python train.py --n_head=4 --vocab_size=8192 --batch_tokens=131072 --doc_mask=true
MLP neurons of a small language model. Each row is named by its layer, matrix (up: input weights; down: output weights) and neuron, and shows model dimensions 64-159. Each number is 128 + 24 x the weight over its row's rms, rounded and kept within 0 to 255.
After each neuron's rows, "fires on" lists the tokens most often at its 100 highest values on Wikipedia text that the model never trained on.

L9.up1710 [ 91 109 107  97 151 132 123 133 106 181 127 117  57 131 158 122 127 133 147 132 163 127 137 173 146 128 112 109 140 101 108 112  97 139 102 122 158 129 110 137  70 136 124 123 131 133 165 153 137 179 116 156  94 154 125 143  97 134 116  67 114 141 102 125 127 120 111 141 144  96 119 150 142 104 137  89 129 136 139 138 153 118 120 137 172 147 115 109 144 147 125 143 141 142 110 131]
L9.down1710 [175 112 123 118 154 109 149 133 151 154 115 137 132 113 108 115 129 146  85 137 109 166 109 147 172 111 181 138  92 124 120 116 127  89 111 129 123 108 135 146 143 113 101 160 117 128 129 156 174 161 143 120 159 151 133 154 102 158 144 154  78 101 202 112 148 140 138  86 138 128 108 116 125 114 140 120 139 130 162 116 126 107 131 105 133  69 141 112 149 115 117 162 119 122 143 145]
fires on: ","

L9.up1087 [130 132 109 158 133 112 148 162 107 114 124 167 121 126 160  75 129 148  87 125 144 132 139 138 159 136 125 112 127 154 140 154  93 161 120 109 109 134  82 143 132 139 135 105  80 124 140 108 130 152  99 167 125 158 182 163 130 168 131  87 118 142 167 136 128 117 139 102 174  88 147 140 110 139 116 125 122 113 132 106 103 141 159 103 106 115 114 115 155 181 141 107 150 155 114 107]
L9.down1087 [120 141 130 103 126  63 170 118 169 121 111  96 135 176 130 161 159 128 101 130 119 144 129 145 162 124 132 111 109  85 142 129 137 158 146 129 149 117 156 117 126 100 160 135 135 108 127 106 110 140  89 118 133 117 137 102 137 154 126  99  88 112 113 136 191 141 121 121 140 134 163 110 164 138  98 169  37 115 138 126 126 132 113 121  81 120 143 114 185 137 205 119 127 127 145 123]
fires on: " and", "."

L3.up704 [102 140 133 143 137  73 131 120 162 111 162 125  73 110 164 123 166 122 108 108 119 122 160  79 134 106 135 113 128 108 105  95 126 136 143 116 167 107 120 131 122 107 100 152  95 110 153  79 163 133 101 150  98 107 154 139 123 140  60 158 114 126 122  99 106 149 126  98 179 151 113 177 157 153 113 155 154 124 108 116  90 120 135 146 103  99  89 147 131 147 118 153 123 156 174  79]
L3.down704 [123 148  83 171 140 173 134 125 170 113 121 108 139 158 129 110 115 132 142 127 164 139 134 123 104 150 177 120 133 196 131 112  85  91 117 136 141 105 141  93 153 131 128 107 125 122 112 170 143  89 180 142 155 123 143  87 120 105 138 131 135 163 157 130 146 127 124  77 146 125 131 165 153  76 106 114 103 116 134 141 102 100 111 120 121  99 115 127 129 135 126  75 150 119 132  60]
fires on: "op", "\n", "am", "ino", "and"

L9.up1184 [144 102 114 123 157  98 120 123 142 149 143  93 138 142 125  98 145 135  95 141 143 119 148 153 107 107 115 107  58 120 134 135 131 149 129 145 156 120 151  98  94 129 151  91  87 151 121 151 173 122  80 161 132 129 146 124 123 136 157 101 104 173 153 142 130 105 135  80  93 129 123 142 138 148 151 122 151 138 140 136 136 136 177 105  83 137 125 114 157 166 100 155 156 159 161  88]
L9.down1184 [ 76 189 123 147 132 140 155 131 113 116 120 164  88 136 119 124 134 159 130 145 129  99 115 104 140 170 162 135 148 103 165 155 166 186 133 114 127 142 136 150 103 111 166 160 152  90 138 174 105 144 103 108 123 128  99 160 128 123 138 114 153 115 127  94 146 114 170 113 140 136 143 162 101 118 151  91  80 154 178  97  89 104 117 112 123 169 103 107  99 121 158 120 101 120 128 139]
fires on: ",", "-", "\n", " |", " (", " -"

L9.up42 [132  98 104  71  70 140 123 152 146 137 136 105 134  82 129  91  95 171 116 116 157 154 156  80 104 138 157 131  91 122 122 118 111 108 112 111 118  92  99 106 128 126 110 125  98 141 110 134 131 145 111 113 136 193 113 137 122 123 148 110 109 121 132 115 150 117 169 136  96  88 123 167 121 118 129 126 119 131 137 119 127 159 174 113 143 112  84 160 101 119 119 127 105 114 107 151]
L9.down42 [120 111 158 108 104 125 128 158 115 152 139 112 102 114 140 108 130 125 106 134 148 108 157 152 126 115 101  81 123 164 158 142 133 107 147  95 173 140 166 133 109 130 137 110 114  87 132 117 120 187 110 125  98 144 146 120 129 129 113 168 144 110  89 154 118 158 137 138 106 109 132 127  88 126 155 158  81  93 103 139 121 152 140 126 166 159 145 124 141 174  90 153 146 140 109 112]
fires on: ".", ",", "\n\n"

L9.up1347 [131  96 116 103 178  95 123 150 103 180 156 145 114 116 161 113  95 126  95 115 127 147 126 132 159 149 120  91  90  90 162 137 164 128 135 133 135 169  83 116 146 136 104 126 138 130 142 143 103 133 124 148 139 105 163 158 102 128 162 106 128 164 109 100  98 113 134 100  94 124  91 167 199 119 145 126 120 120 154 129 155 136 152 110 145 159 111 105 142 102 126  96 144 134 120 139]
L9.down1347 [147 101  83  86 157  98 117 146 133 125 140 143 126 114 116 129 143 157 127 141 123 122 130 161 140 105 114 114 100 119 143 139 114 142 106 161 112 162 124 113 111 149 135 158 125 126 148 135 113 120 147 159 111  59 154 139 178 119 175 134 122 105  92 135 133  94 120  79  76  82 134 120 126 111 135 116  25 145 169 130 119  98 135 133 100 127 139 140 121 138 151 143  93 158 123 118]
fires on: "=", ".", " of", " for", "-"

L9.up128 [163 127 139  98 150 132 140 156  96 147 113 134  74 138 123 136 139 149 106 140 132 157 144  95 140 143 158 109 128 116 112 153 115  95 111 104  83 123 129 122 158 137  93 110 125  88 104  58 127 117 133 179 123 177  92 132 118 129 137 119 139 149 146 140 138 114 130  85 134 110 125 170 137 118 106 108 157 102 121 122 100  94 121 147 157 119 126 159 152 132 129 110  72 134 157 137]
L9.down128 [156 112 187 135 112 110 119 124 137 122 156  83  80  91  84 184 156 157 117 123 125 184 137 116 108  91 142 142 155 162 176 112 117  88 117 118  93  78 139 111  84 118  90 107 163 138 164 135 120 151 136 104 123 157 121 137 133 139 110 152 145 149 155 123 148 143 117 108 110 141 104 121 139 118 133 104 179 142  84 117 137 115 108 155 146 106 155 122 154 100 176 148  78 132 119 131]
fires on: " |", " Preceded"

L3.up1268 [142 136 135  89 131  93 113 153 170 137 144  90  96 128 101 174 148 116 115 119 183  85 118 138 126 130 115 114 104 120 102 159 121 105  92 114 146 123 150 121 175 113 128 157 106 122 128  90 135  87 101 100 121 108 150 197 105 163  81 110  87 140 144  96 162 127 121 129 123 123 104 166 111 134 155 120 113 115 155 110 127 184 121 107 157 117 142 118 158 119 118 105 142 141 141 120]
L3.down1268 [146 147 105 141 154 151 125  97 119 149 128 171 144  79 107 100 139 144 136 118  96 169 119 120 119 137 122 143 156 143 176  94 111 140 133 131 133 151  96 138  99 138 159 121 147 128 105 116 152 126 178 104 122 124 151 129 117 147 164 131 170 110 124 128 135 115 118 148 132 142 106 138 139 135  72  78  83 102 113 141  94 125 118 141 129 174 105 130  91 160 208 186 136 158  97 148]
fires on: "s", "d", ".", ",", "z"

L9.up988 [123 129 151 127 123 115 162 110 162  98 142 104 126  92 120 174 108 174 126 122 141 115 141  92 146 115 105 102 140 130 162 124  62 165 119  93 107 100 129 106 138 128 143 154 133 168 138 134 139  89 114 114 125  94 140 148  90 121 144 110 145 115  97 135 132 130 164 181  99 129 153 141 112 123 112 122 115 133  81 125 109  94 135 102 135 136 115 144 134 146 114  78 122 141 145 127]
L9.down988 [101 132 161  67 104 100 152 107 114 173 149 129 129 118 103 124 153 129  86 108 163 141 122  91 110 142 132 118 122 136 143 134 147 120 135 113 157  75 143 129 133 103 131 147 138 107  83 149 107 128 157  77 149 131 134  81 132 157 109 164 163 135 136 131 138 189 141 110 145 167 134 115 121 114 152  86 106 135 108 136 131 104 107 115 118 140 177 134 113 125 138 107 130 129 160 125]
fires on: ","

L9.up1332 [102 142  98 143 152 150 129 119 107 133 115 132 166 166 111  70 135 115  98 109 133 126  86 126 122 111  94 149 126 147 110 137 124 122 134 139 158 130 112 129 116 106 140 117 118 123 150 108 192 161 110 112 117 140 150 142 117 136 156 138 130 157 132 125 153 141 131 104 132 125 184 114 166 119 160 164 123 140 162 122 127 154 128 128 112 132  69 124 131 139 126 137 125 133 126 113]
L9.down1332 [134 129 100 105 152 131 118 106 149 134 126  99  70  79 104 103 131 142 143 148 157 124 164 181 113 135 133 130 108 133 137 129 129 137  88 113  91 179 175 111 148 123 140 127 127 154 155 166 171 149 148 178 122 111 111 135 137 170 145 114 108  89 131 147  69 145 106 130 143 145 147  81 120 148 126 128   0 163 108 145  97 133 119 128 127 125 126 174 121 141 113 151 108 126 146 126]
fires on: " |", "|", ";", ":", ")"

L3.up301 [106 105 125 143 136 106  90 113  92 186 118 112 152 121 121 115 131 111  94 120 111 122 115 148 100 115 155 134  95 147 110 120  95 133 139 130 124 139 110 131 108 137 112 134 104 107 120  96 140 124  92 165 151  98 143 157 153 106 124 146 154 118  98 131 144 139 141 107 128 102 145 162 191 117  93 121 145 112 128 146  98 113 127 125 158 118 115 123 152 153 146 136 103 140 161 123]
L3.down301 [135 124 126 142 143  85 139 140 123 137 127 131 109 139 141 174 149 123 128  96 131 139 111 130  89 123 131 120  96 155 178 146 111 107 105 150 149 144 127 113 108 147 113  79 109 147 166 139 112 137 163 139 126 179  90 127 130 144 110  94 137 142 126 161 131 123  76 139 142 134 124 154  97 149 103 122  98 146 109 116 105 119 129  96  90 129 121 122 146 135 116 106 119 144  92 198]
fires on: " |", "\n "

L3.up252 [169  95  85 122 108 110 131 118 104 109 120 160 116 113 157 141 115 135 135 147 126 107 133  88 135 130  82  92 145 138  71 151 154 129 128 163 109 167 104  80 132 102 122 129 161  99 142 139 162 142  77 114  98 130 135 106 140 143  88 103 115 136 160  86  89 122 170  87 112 128 144 112 103  90 172 149 168 134 185 105  87 130 106 132 136 162  94 150 166 104 163 141 125 160 116 135]
L3.down252 [169 150  89 136 143 184  68  93 169 142 132 186 151 150 110 100 132  96 143  76 110 133 138 125 117 140 161 171 101 125 152 125 145 116 108 106 140 149 103 182 139  93 129 146 118 123  99 110 128  73 111 149 146 157 135 143 101 138  92 155 171 120 141 180 126 133 131 170 131 136 101 142 134 148 182 107 150 163 117 135  90 118  98 135 160 124 117  98 127 146  78 137 133 148 138 134]
fires on: "\n\n", "\n"

L9.up1818 [134 125 129  72 126 117 132 104 107 145 108 157 146 111 124 129  62 151 118 110 120 141  98 103 128 122 125 119  98 110 127 135 110 112  86 109 148 112  99 113 135 112 140 119 139 132 148  98 156 131  99 139 116 130 159 113 105 119 165 119 140 124 145  85 119 124 134 137 162 102 173 127 129 162 162 132 112 116 104  96  86 123  97 132 165 116 125 142 148 141 152 139 140 104  95 111]
L9.down1818 [102  88 115 170 126 119 155 103 152  77 119  78 145 107 110  98 151 162 144 145 108 121 142 139 146 146 156 122 154 106  93  99 149  94 137 100 106 104 137 115 133 146  94 140 102  85 109 132 118 149 137 117 130 142 140  99 132 195 105 135  94 124 153 111 127 132 116  93 139 147 111 103 173 150 130 155  92 136 111 123 159 118  67 107 144 112  91 131 115 105 118 146 109 122 162 134]
fires on: ",", "s", "ers", " is", " team", " was"

L9.up1137 [120 134 111 122 156 109 121  95 105 121 148 155 154  94 110 109 161 123 145 154 141 110 132 148 149  85 121 132 104 107 107 107 111 171 159 114 109 125  89 129 124 132 156 109 125 122 157 120 105 149 114 122  94 129 140 121 169  92 106 102 100 135 150 107  79 130 123 108  96  83 132 112 149 152 123 149 123 166 120 133 152 118  96 126 154 139 112 132 121 180 149  87 134 116 149  70]
L9.down1137 [124 160 195 149 150 150 134  86 114 116 123 119 166 116 131 127 154 114 156 120 116 115 179 112 109 107 128 137 118 166 115 117 120 166 132 126 164 129 137 161 112  91 128 145 157 140 143 126  70 171 112 144 103 124 112 120 170 125  88 166 164  99 150 133 113 183 118 110 124 154 126 140 118 103 150 144 116 128 124 104 167 115 156 164  87 103 103  90 111 145 106 151 132 151 127 124]
fires on: " was", " it", " is", " they", " were", " had"

L9.up1326 [103 108 137  92 123 102 148 128 148 129 167 150  99 127 120 127 141 114 131 145 103 118 130 140 191 113 123 137 116  99 149 162 108 143 125 120 106 133 132 156 151 117 109  49 132 155 113 142 162 120 113 171 149 147 122 129 114 136 113 125 123 166 143 128 135 180 110  76 126 118 163 131 149 120 170 154 133  93 125 143  81 100 139 136 209 123 111 152 121 158 112 108  97 148 122 106]
L9.down1326 [145  94 148 137  86 151 144 136 136 150 162 101 145 132 152 167 168 126 123 181 134 117 164 172 133 108 117 100 110 157 116 131  71 107 154 148  87 154 134 119 107 138 101 150 167 136 132  84  96 158 137 108 138 166 101  86  90 141 150 143 157 138 113 155 127 155 161 169 148 108 127  86 118 122 178 123  71 138 115 157 117 105 154 166 140 143 136 119  69 131 124 126 135 138 112 186]
fires on: " |", ";", "|"

L3.up1057 [116 127 131 118 128  99 119 122 126 154 142 133 139 147 124 129 146 147 100 119 130 119  80 136 160 126 126 105  74  96 133 114 115  93  91  97 128 155 102 110  69 103  93  99 116 119 153 108 117 179  66 116  93 142  95 128 129 147 115 113 174 117 129 124 115 107 118 139 119 120 120 132  83 132 120  93 116 146 151  95 112 173 126  96 142 108  94 113 158 137 104  83 156 121 100 137]
L3.down1057 [121 148 145 158 111 155 101  90 156 123 122 117  88 105 101 151 155 109 135 144 103 145 149 154  83 162 126 112 153 153 135 103 105 144 123 148 167  74 112 132 156 124 138 150 117  97 144 139 135 120 127 104 155 109 176 130 123 115  92 100 104 116 128 162 141 115 132 135 157 137 120 107 121 176 173 158  22 119 134 140 187 150 103  95 132 111 125 157 121 105 128 162 115 142 110 127]
fires on: ",", " 30", " could"

L9.up1816 [109 136 107 124 131 107 153 120 144 111 138 103 115 128 135 143 110 202 103 139 115  72 126 124 141 116 126 100 112 120 118 162 133 172 111 134 152 148  91 140 139 116  96 104 160 123  97 127 138 138 144 152  80 124  97 151 148 150 128 138 100 105 126 122 122 141 111 125 126 161 138 147  92 128 146 113 131 102  82 125 112 111 113 151 175 156 173 145 145 161 117  59 147 136 166 132]
L9.down1816 [134  92 127  85 120 115 175 130 147 101 167 123 103 100 132 110  91  88 149 135  86 140 160 147 148 113 145 106 137 172 157 135 131 103 124 125 157  81 118 102 143 167 120 126 132  89 170 140 102 132 158  99 155 139 127 102 166 143 110 105 148 136 116 127 118 136 207 120 139 101 102 102 108 127 129 127 134  96 103 150 157  98 120 104 122 118 113 124  91 136 157 141 123 115 113  99]
fires on: ",", " |", "z"

L9.up1778 [119 116 124 136 140 123  94 144 143 127 147 119 105  88 122 110 136 117 111 132 142 127 158  97 146 104  81 118 127 105 114 134 139 157 107 143 115 111  93 138 102 129  99 119 148 107 106  95 126 139 159 138  98 149 150 110 101 147 112  90  91 119 139  96 105 120 123 141 113 141 141 153 101 131 124 180 117 141 178 146 122 128 116 107 145 163 141  68 110 128 170  92 136 112 100 125]
L9.down1778 [107 141 174 111 151 152 138 187 165 126 126  99 104 157 121 113 106 103  92 132 149 115 109 130 135 134 102  92  92 182 152 122 153 142 109 132 126 117 134 118 128 110 172 176 103 105  82 114  99 162 113 118 160 128 118 127 153 122  76 169  79  88 136 106  76 131 167 134 116 131 122 107  93 140 131 147   0  98 132 176 134 140 134 150 127 110 150 128 104 121 133 132 143 123 106 107]
fires on: " was", " is", " were", " are"

L9.up1842 [122 127 141 107 118 120 117 115 137 146 149 129 121  77 141 107  79 128 104  96  85  97 117 135 161 125  97  84 131 116  97 173 106 107 119 134 141 156  86 165 136  99 102 113 125 141 108 102 155 111 130 156 150  88 140 108 148 104 132 108  92 169 134 144 122 167 110 109 152 101 149 179 108 119  90 104 173  94 166 129 133 157 128 101 160  94  98  91 111 187 151 113  94 114 118 118]
L9.down1842 [172 135 153 167 117 113 120 118  93 133  75 190 127 185 154 117 142 104 133 109 111 121  97  68 120 160  98 129 125 135 102 171 106 116  86 136 129  91 105 122 140 143 141 156 102 139 166 132 130 128 145 155 105  94 108 109 106 131 122 122 162 144 107 137 116 161  90 105 128 115 110 114 139 121  79 110 165 140 122 131 129  80  73 114 159 104 155  95  77 143 104 135 143 109 142 136]
fires on: " (", " sub", " Sub", "-", ":"

L3.up505 [127 115 132 129 112 143 150 151 129 163 147 101  92 116 155 109 168 161 124 125 135 111 123  98 118 134 114 123 130 161 110 103 109 129 124 108 164 108  81 146 174  75 143 168  93  74 164 151 184 169 135 122 116 116 129 130 152 133  92 116 150 135 130 100  97 121 146  85 124 142 142  76 108 157 117 131 153 153 145 103 131 134 144 107  98 129 129 129 165 151 159 142 156 174 181 112]
L3.down505 [105 133 112  93 123 181 120 132 127 146  86 150 118 165 106 161 141 115 157 114 102 104 156 115 127 126 147 119 102 125 154 139 159 153 156 134 139 151 102 142 106 117 192 141 124 113 133 113  67 128 115 110 160  98 117 146 109 102  80 208 119 124 139 198 116 123 105 108 109 124 162 179 135 115 112 156 126 124 158 130 124 126 127 133 109 121  84 140 134 113 127  94 135 144 143 119]
fires on: "\n", " Road", " St"

L3.up1457 [ 87 114 162 109 135 100 182 126 129 130 131  91 145  99 159 132 103 182 113 123 142 148 107 118  78 158 133 109 122 145 144 148 106 132  82 117 112 106 174 123 156  82 132 126 127 124 102 150 133 133 148 139 174 113  97  99 147 129 150 123 163 139 153  91 152 141 138 119 104 113 153  87 154 123 123 137 134 150 124 141 143  83 127 119 156 124 181 118 136 188 118 142 103  97 126 102]
L3.down1457 [122 136 103 117 149 130  96 152  84 137 154 143 186 124 101 157 136 116  78 123 155 140 121 144 116 117 110 147 181 129 147 142 134 130 147 122 129 114  51 118 121 119 120  90 138 134 149 136 120 151 136 173 134 161 133 105 167 152 162 164 138 129 139 144 138 138  77  98 127 126 143  96 157 122 144 115 130 112 141  89 126 114 149 139 118  87 130  93 128  95 138 109 125 177 130  91]
fires on: "ly", "law", "day", " City", "ity", "rec"

L9.up875 [153 158 110  52  99 156 117 141 105 182 124 107 123 103 116 124  93 138 141 137 106 159 121 129 181 147 152 103 101 121 123 143 113 120 133 163 152 107 126 123 122 135 112  91 124 137 143 120 116 109  97 146 125 130 157 170 128 115 111 132 108 129 188 128 101 166 130 133 144 122 114 147 115  88 156 148 122 130 189 139 143 148  88 138 123 132 117 157 159  98 119 143 126 116 154 104]
L9.down875 [121 114 129 138 142 148 157 188  91 118  92  77 101 167 126  87 149 138 139  77 139 116 107 118 174 134  94 133 121 137 119  78 103 131 134 126  70 152 112 144 124 112 151 124 107 116 133 133 147 129 136 127 148 161 145 176 153 136 124 151 127 110 116 188 158 136 113 102 139 134 114 157 117 111 109 117  87 118 132 176 111  99 158 120 125 126 144 145 151 128  78 183 105 112 136  91]
fires on: "'", " his", " their", " a", "."

L9.up1567 [144 105  88 144 163 165 140 142 113 133 139 113 104 159 153  91 135 170 136 121 141 161 132 161 137 119  93 121  76 144  65 136  84 141  78 116  91 157  93 160 142 139 128 101 109 144 141 116 114 141  79 150 123 140 129 163 140  83 136 113 129 138 144 128 128 105 120 113 144  88 119 129 159 120 135 157 128  98 107 144 123 129 151 121 150 166 132 125 139 194 156 134  85 114  98 113]
L9.down1567 [118 118 130  95 104  84 173 146 119 125 125 117 123 148  87 166 132 125 115 107 120 138 140 115 125 106 149 124 157 142 187 173 140  76 158 128 113 146 103 128 110 129 118 102 123 131 121 109 123 137 129  84 123 122 124 167 123 153 146 129 167 143 154 109 134 122 104  94 104 155 141 132 162 121 119  83  46 148 127 126 132 189 159 131 134 144 140  98 146 110 143 117 148 113 114 119]
fires on: ".", "\n", " and", " that"

L9.up1108 [107 131 133 105 150 127 150 106 111 152 151  76 150 105 170  72  70 127 121 134 104 142 131 142 165 154 141 143 129 143 123 135  93 155 119 133 129 127 137 114 116 105 113  97 115 110 113 133 136 120  92 116 168 185 132 154 129 158 101 135 156 128 179 133 113 150 166  85 143 166 106 144 127 155 142 141 127 161 151  79 139 164 146 145  91 107 113 121 122 145 173 129 142  94 150  87]
L9.down1108 [154 157 163 142 120 151 129 125 110 114 155 132 150 140 149 138 130 150 137 159  94 137 105 152 150 123 161 130 115 140 124 123 176 109 130 151 117 108 101 120 126  92 127  90 104  89 102 158 137 105 132 128 143 114 133 108 122 148 116 117 166  76 147 133 116 145 128 148 112 152 131 171 121 100 129 127  54 112 127 114 169 145 112 110 134  82 139 131 116  85 110 138 145 104 118 136]
fires on: " the", " his", " their"

L9.up384 [153 124 113 115 170 108 147 138 150 135 152 163 127 146 119 139 121 157  79 181 103 117 146 116 114 122 132 141 154 138 115 158  65 132 139 126 129  98  92 131 100  80 175 137 101 104 169 136 143 112 123 146 120 100 123 110 129 151 155 100 117 146 118 153  95 119 108  92 146 118 151 147  69 137 172 109 116 148 163 136 145 156  82 133 161 121 100 138 160 137 155 135 134 124 113 105]
L9.down384 [112 147 111 108 154 160 154 106 138 115 156 103  96 139  94  67 153 158 127 132 103 140 125 175 103 133 105 100 145 113  90 129 127 170 118 163 132 191 136 122 117 117 156 161 142 152 125 139 142 144  82 111 179 134 102 125 189 140 133  75 148 147 150 111 143 149 100 141  97 129 151 189 116 108 102 101  52 187 133  87 109 124 104 133  94 131 121 125 108 121 161 138 119 123 125 162]
fires on: "-", "/", ":", ";", " (", " \""

L9.up391 [136 125 124  94 147 120 130 141 124 125 164 148 129  82 126 104 120 129 127 168 148 108 129 135 122 121 119 160 136 133  92 123 127 103 130 129 148 109  90 107 110 150 167 118 105 118 144 114 157 162 134 154  70 131 146 143 129 154 104  92 110 113 146 108  91 136 156 113 152 100 117 145  87 161 145 114 111 161 148 138 121 104 121 136 168 120 125 110 154 144 126  72 116  91 144 123]
L9.down391 [126 142 165 116 111 111 195 129 154 147 125 111  82 127 138 128 147 126 117 138 137 170 124 119 109 125 108 151 146 135 141 104 125 169 111 120 131  95 123  96  93 113 170 126 113 107  96 135 123 107  78 162 143 151 167 102  85  84  76 124 154 139 183 159 129 124 146 145 103 112 106 125 154 127 146 131  68  63 103 121 139 130 141 108 136 116 176 148 139 135 115 144 140 171 128 148]
fires on: " is", " was", " are", " were"

L9.up427 [128 133 112 124 163 136 131 115 129 195 110 147 132 133 145 128 123 128 135 110  95 163 139 141 111 110  86  82 140 116 159 111 138 119 126 143 136 133 122 103 140 119  97 143 137 112 102 130 143 149  93 114 106 153  80 128 105  86 180 103 117 143 145  90 123 130 170 132 151 130 137 129 130 142 151 131 135 166 114 147 172  91 131 120 160 111 105 144 162 117 120 140 183 114 142 166]
L9.down427 [114 155  95 142 159 132 119 126 130  68 129 110 131 128 144 129 147 144 127 135 102  92  68 119 163 125  94  57 151 167 126 124 137 111 148 124  96 158 158 142 127 170 124  85  78  77 106 136 130 150 171 109 138 126 110 178 182 139 145 158 138 150 128 112 145 142 138 109 115 117 127 142  94 109 134 126 106 159 138 109  92  95 150 125  96 126 147 129 147 133 130 107  80 105 154 118]
fires on: " and", " is", " emer", "ma", " became", " was"

L9.up1179 [137 116 121 124 146 156 117 167 137 110 111 106 122 129 146 144 108 116 134 126 140 147  96 174 146  86 132  89 100 106 124 210 123 130 126 146 100  95 104 138 173 126 151 129 140 128 185 169 170 133  86 139 151 147 114 138 132 158 146 134 124 143 137 111 101 136 120 159 115 139 127 205 144 114 148 104 133 126 125 139 128 154 110 127 154 107 104 112 147 115 115  96 141 144 126 120]
L9.down1179 [ 97  91 116 127 134 122 119 123 162 147 107 148 117 104 125  99 146 159 144 154 138 113 136  93  99 122 121 135 104 105 148 110  67 136  98 143 122 105  88 102 109 161 112 138 108 135 114 136 117 151 121 113 158  94 155 145 113 152 136 101 113 119 146 120 104 111 114  98 123 122 128 125 126 122 124 155  74 137 119 126  96 123 116 116 131 127 136 150 145 171 124 136 139 137 133 130]
fires on: " (", "."

L9.up273 [121 155 106  76 116 117 151 148 145 153 130 108 166 130 145  93  92 148 133 120 133 129 108 142 119 126 119 141 134 112 137 165 119 107 144 126 112 118 133 106 137 151 110 121 119 135 145 140 133 136  87 141 113 108 146 171 127 145 101 152  94 133 128 102 120 121 106 135 120 140 101 155  86 158 159 110 170 124 119  94 128 152 128  97 115 112 111 166 119 139 109 140  99 113 134 130]
L9.down273 [133 184  85 122 162 144  93 150 126 153 112 122  95 131 142 130 142 110 108 136  87  77 144 110 132 117 163 146 128 122 125  93 114 106  58 117 112  89 108 150 116 162 113 184 133 125 129 136 106 124 141 129 108 114 129 141 118 142 135 119  98 179 117 143 157 137  93 125 142 109 174 105  90 162 128 149 124 148 121 118  95  84 134  99 136 111 162 106 187 150 130 131 116 171 109 112]
fires on: "S", " s", " V", "St", ".", " m"

L9.up936 [153 135  97 113 138  79 114 134 111 135 146 139 102  96 144 113 119 131  94 115 184 145 103 136 170 148 125 121 123 137 167 159 133 171 133 128 125 128 137 108  96 140 127 137 114 126  90 137 112 130 108 141 106 170 176 109 120 165 127  99 139 120 137 118 153 129 141 153 143 160 172 140  69 137 153 158  99 112 136 126 111 165 113 110 147 131  87 121 152 173 146 109 137 126 101 142]
L9.down936 [103 137 117 135 154 156 104 150 123 145  98 156 118 107 133 144 128 127 198 171 128 141 118 110 163 121  97 120 121 130 113 135 115  86 112 150 144  97 134 103 147 133 143 161 119 116 169 176 126 145 141 109 179 130 114 131 117 124 113 188 138 136 120 133 159 109  64 143 146 132 103 103 110  99 113 126  45 141 120 153 128 121 155  95 137 158 152 114 131 132 150 152 130  93 127 108]
fires on: ",", " -", " –", "—", " in", ":"

L3.up339 [107  89 112 110 123 111 127 141 140 159 129 157  84 110 137  91  76 158 112 140 159 187  82  97 102 142 120 140 131  97 129 158 107 150 139 181 154 134  95 126  98  78  93  93 133 111 151 127 147 162  98 159 136 178  99 117 105 121 131  54 110 155  94 149 150 140 132 128 132 115 157 169  82 115 166 105 120  89 151 120 121 133 123 138 119 104  83 126 163 124 122 127 101 125 127 129]
L3.down339 [127 148 111 175 135 144 116 130 121 134 131 152 148 123  99 124 187 114 139 130 123 173 157 145 124 119 125 158 141 122  98 124 153 115 105 102 130 130 135 131 112 140 154 141 153  98 151 138 137 133 145 139 124 122 185  97 153 108 114 128 136 102 142 104 133 139 152 137 129 109  89 133 125 178 150 132 104 108 138 131 141 144 147 139 110 157 147 140 103 149 130 132 166 156 134 111]
fires on: ","

L9.up667 [136 130 107 101 152 127 150 118 164 126 115 146 104 105 128 126 120 134 141 149 140  84  92 129 113  86 149 155 128 141 124 130 107 145  99 118 101 115 125 135 141 111 129  87  94 107 152 109 154 106 143 143 101 118 107  96 127 113 122 123 116 122 116 101 113 175 124  97 167 145 105 171 126 116 112 100 163 149 146  93 126 123 141 112 193 143 113 144 152 170 120 109 131 151 134  84]
L9.down667 [125 125 122 116 148 101 169  94 120  63 107 114 118 116 144 123 112 174  88 149 146 129 112 156 182 158 122 123  98 138  83 148 106  96 158  96 129 144  92 124 111 155 105 155  66 123 134 128 134 121 109 120 142 114 113 162  96 128 117 117 107  86 187 124 107 140  93  72 139 136 123 104 132  90 118 133 155 110 146 164 143 141 123  93 172 115 160  98  77 154 145 120 111 107 166  92]
fires on: " |", ":", " (", "="